{
  "n_layer": 9,
  "n_head": 11,
  "n_kv_head": 11,
  "head_dim": 64,
  "d_mlp": 1408,
  "norm": "layernorm",
  "parallel_block": false,
  "init_std_o": 0.0,
  "weight_decay": 0.48,
  "doc_mask": true
}
MLP neurons of a small language model. Each row is named by its layer, matrix (up: input weights) and neuron, and shows model dimensions 128-383. Each number is 500 + 25 x the weight over its row's rms, rounded and kept within 0 to 999. Numbers have three digits each.
After each neuron's rows, "fires on" lists the tokens most often at its 100 highest values on Wikipedia text that the model never trained on. A number after a token or word is its count.

L2.up1240:521536471486494519492493475477544500486487507444500480497540552499504489479521505503500502447429505499462526545478484486521520493512505474486574556490501487467483463498525429532462524490491495494495498478535536470514468522542480534545475513519500493549503494516513470509530503484467488485490517525516522511496483494501537470500515507516460509549536472522521519510465465467518537503477508525514511458504531520501547506483466553492521532512551508515503524498524515512477526453482498479526530537481505503495491554479482482519508514490495485516491470510514498546455473490491487517507499487503517463475465466493508528487532477510536515517510510554497516477478501525492538516502516467471471524477491520435503499512481510541482516498506506514520486499482510467497528485520562
fires on: " " 32, "==\n" 13, " ==\n" 11, ":\n" 4

L3.up864:468532532514539483481487479509507512497473474522517452539486499488525523507521505479531552514520481484425489501484469515541493524482496489491486521515483539498518517508512511526485517489512539485514504451481505499507495517481490505537475469495481477511521432493492496495486494451467516444479485497527494498489563493481532545478544512511521532514569499485427503498493511503477531481494500509458542498543531460512521520502545505528525488508482483484507495550488481509484461504463514510455507497527477503501480500546489457493505513516540507462525539521498494447488503485479497503504518478497496512516503505443486452484464504454528550504532529493502498499488455502501509531441488529523469506507494468487419474510476475455507536503537490516505506517475522508493453516494485
fires on: "1" 25, "2" 14, "3" 7, "0" 6, "eb" 5, "y" 5

L2.up739:485497476448527497531504529509533487470472511520503525495514475532510515472497503479482515488478475473535517550507492525497508511478533523464508505529454532491524491507472498538472527485479453484491551507525542510530474507529496493496496527488496530538528464510519498571539502485496470529501490502502509530553523490509518547491517500461468507541519521462500468487505460567488547532547482507508522473487470489509485522504529528514473479512457489496497512518497464530476499442525479495518502474497485528481499503495499524476552526506511514506492531470509493479553499530505516483519489474472489478499514516503474542489495472515493516501515523477517504545522514473533454485526452472486428503519518498481436474494516463466499466540510502514500547440498482509531495431502521
fires on: "3" 21, "4" 18, "5" 12, " students" 5, "s" 5

L2.up1185:526502524458489518494498485509428491519527521488445510551519510495517512491494513510514480490464517496549535487527529470489504491525495498524476496524483473516546466467477477537487492463508484476507513472495553525490546518480523511525506504493552472469496495490499511453476517508453549512468512555499494516503471483491495493531532473470479510494487481514490497505474471491497574433469501518495476525536500501474508529542485499503516469532495459534485510481504489479483536502495512514489501536510474474497516480533514469496539561533536488489466446519506502520517534455500513515491465556511508489455509525506464521511497468475507497530534509501503519494501516494484500521536462550557475519495490525509472524516518506486511469485522457528480481495490508466508496522522500
fires on: " to" 20, "1" 18, "0" 18, " Mar" 5

L3.up748:472511486487489521513514493509484512483525509521539463527505504494493506513511489508508511528468507512482473504501467495500519523473519539523524523494495495491473492480528491478520529489511524545487488501514524529486501494477486447485537526506457522506492513493521513462526480517468526480500486510517491572501484495443500490503540530474472518484526449486440536509475523540501492498508489485504484498503546504509507454508523522507502512469469496498531546497470492508498516473528469482480473498511510434482458549515461455490532475581487522476511501496480501461501531480514494501470514482518515543509476524526455453530505501524533528529520474492530502481438515493470516488496479466531499478450469504469459519534458513549540530496484496520504544525501442493464473487456538
fires on: "0" 15, " from" 10, "|" 9, " bond" 8, ")" 8

L3.up25:486506527455538515487502509507464516512487486534518562474518461515497466541484501535485518569448573518480490461450521526542494499466486523525517522491500501517526469490545488492502490510546537526500469469517537446529527499498502505545503494458507473534494475506491477529500541537515528507484500480476475541478504508468510508480497482478486501503433507453445478495503489515487516510496473491543490502517495449474486511538500498486473530473492506514467526452460498467497497497517495455468539547517516499524507543550501510516512509449509516478471528494546495442499484492493488479535529466499503512500512469479471516532484483504477482504531499514504479562477501507515512506472510497517506540504514493468506474501495483517492514499476499488525516489495462519517472515473472
fires on: " N" 21, "–" 17, " n" 13, " player" 8, "." 6, "2" 4

L3.up376:479502430499550515505547448539527524502494501506498523507480508506515484483492483464531515526527516466495510475469505523501552473483510502514505538471532498525503543492519430504464499507470441495483526475535457457537507467527445494526480566472520510483487507517515493533425478469471446505486498511544457511504492482477486516464485480506527500531482480492507513498500473482503479480526462486519526524484572504556487482456428514508475514517535513498524536440495509489484492484482514511494481481520468493526478559509500502450516498536523523505492498516482481467524510512494507527524485483480498500491478466492507521476555497531517493513467520490526468449473484491490509498458524488481463518503503537495518493512501528530496529545472488525471476508525499474514469499501514
fires on: " |" 42, "2" 13, "'s" 8, "3" 8

L2.up1218:482540514460504463540484474476473515496494513498501474529470539495483435527487524515499513518514527530528496496493496498496503528487462514472495533499495499512504497464500461468489475556524526500494499444505528515500527488507491536547478484521472502498464534493520480463490486482447491487514494501547467515502494510471478471498511490541527506513471507531488464496465468506476537506532518521463487519509480497536505468505504520544515492517491487509512514527486498524517523541472522514490521514536544475501486469498511505515547458506520481482502492464522469454476496491456534545491479516454459495529519503507493494525476493508505515467477491499568500479479486504473538500510503553528503506459554514504497509474511490521492563486494482486472512518517511507467500482467506
fires on: "}" 19, " +" 12, " This" 7, " or" 7, " it" 6, "0" 6

L2.up942:543504517521503470498504469501504521516531474465528478486474516511495517510496467535502493465506485524496474503475517471511512511472490462505523540523469521452463522484491508539516499526439467512505511490481475515507466448512480479541528510490515504492488495519498516497542505504476464525493549538536518526529514494503463512472459519500511482470493445473518494488460469512498474420487429531494529538490554558508483553482503517458486459501497480514486531502474515486484553471452531500524483465490469485511483525535497537468478508521493498488506488508525508483509464518489474491500473503484508479508483492488458535490527491555485483497487519515515446477504515507521475453503484504506480487477493495478547507476501502461502523505515514508508469490549548483494506524521477
fires on: " that" 33, " December" 10, " later" 9, ":" 7, " November" 7, " \"" 7

L3.up586:498508519494519506514506496519488531492489476498483506499551514497465537523461517446490586508485549536484488493490479503480520504494447501498456513473513543506494460510509521526463492509492497538487461526502508504511499527538503456485507474521517515522503516501480483481541549470489528536480497498529547487511555476519542482521511494483543529505507497519498491463477504478529495479487478472503527486501496480480489531508496542490488479502543480518515526530530523499464508538528519476489479491478472542462511499504469506498456471473492497510499491467484513533470487487449490555483471474525472498456521527516486520482525501511456458479503492475497547481534509513516496520489447559461436532500520495449486484490504504476446445519471522495459484488483488495509480516477560
fires on: " to" 30, " World" 11, "'" 6, "od" 6

L2.up168:530496471493496494467525454521476484500514547484497480516469521480467508513504495495527513520484507472438538484496472498510509514494559491473474483468499478492493457490471453529504466486505428530469540470529473511531484516521514501503510503492537469487521482496495531498535533468520501552474505539515520464500491505515515443481512549507497506479481449513481526513477510487475519506502457472480478513482503465503493533509463446443466517465492484493487506498496467488520494512484523524514511501518514503487493472498497455501503490499513457525494494500501510546433505471454534521503462520519494551536498456500504476510517533496480491489464504540504477534504490487540509500538485484538509501512495518500514514488507494545500525484462532472483530491504521465481466496509563
fires on: " Council" 12, " Foundation" 11, " Group" 11, " Conference" 10, " Network" 9, " Association" 9

L3.up409:493485520480455519513499471478503486459510479465492539559464523515442472538520498543478494516531542437524461468455434466484539487540509491454541487514475488529502468530470460464506482488539497532475515455518521489527525510492478502500566491564487478509505531474486494502528510484493469548529506516502541515529498475480516454506489477507476500470489463487451471525488472491499524474490489487523486501526536476559438521524502512517510528514562490496450439505444488516487510516513531496489482470503486475495481504520515488527477487491496470546533541509494498528516492493543514497483491455499539528555531552510478508507471522517510476516469486481576522496533440480473465481506496528516510462472489529497510492509501480471468510524496478484495505520479524538466508496546490
fires on: " that" 22, ":" 16, "$" 9, " there" 8, " they" 5

L2.up508:500518485545491485492511485480471491526488534482479485516459531492520487515488517498504534473521480514517522516513509531477499515556492487534497497485503464478464473538491493477431525438492524491484501529525504541485507565473490528512520515494494550507480513500530495499511511501502506532463512514495507552503531498511478486537495477521519511481495538490471498471476472463516447486492474452458520499503514524487486523490528482459491498473496530506544510474453511528478457484515496542573500531538529541470478476490490472467535514460487531500510487477523465528503507452503488473505485472476485444538546484501528539462503467454521557491557450550488503551488485487513499492542504500534436517510513496474502465501537556514492457513467486485519491458499503497521455541496501
fires on: " well" 24, " with" 16, " AL" 10, " List" 5

L2.up312:523479520437543474535504456543456539487490505524527500514497508501524482489501515532485480504487510519505473513487534574509530501514467443483471561479489475461534481537483468511466507542527464512464503461527442530498504482490489452481525490505536515497539509488466448494487520489488548504492484482469505509488535485482539499498469530530523476525488486499456514478483497481471487456503483502514468524473493507510494515527481510492462504486563483486542519481495478542445485506499537496530519497504492530502520510494499474535547505520557472474491499462480508472528525502439501541536515452462502507527465517485514452475486503489517486547512461502522471539508473485513526479485505514463522502494466547532522508459519497465461514507480499437469517498493484495457526536479506
fires on: " round" 30, " Division" 14, "'" 11, "\"" 6

L3.up571:515472524525471483476512520496488502541467518523458497519492528513516488501495531474512490534513488472519535488469494482499496495515527491488535480509482489477533519504492457496490476482509540501457492491524519479494470462539508499531584540520466488515482483528486538541461534470472510542481536518526493484480465506503528459524477436525500511542513498477532489558478455528484489474478472476511519484509458496505475508506476491473501546547538512486473528470509518467499499533527541459493506462501524470530467504513452530506459486508502454481531509474484518507487491475531484505537491506518509488487505519530478491472553506506537507515506488522511525498515536494486496478534551513529496462519529559504489470517494538490498528460484468529457499451517469465486477506474523
fires on: "2" 19, " that" 18, " which" 16, "0" 5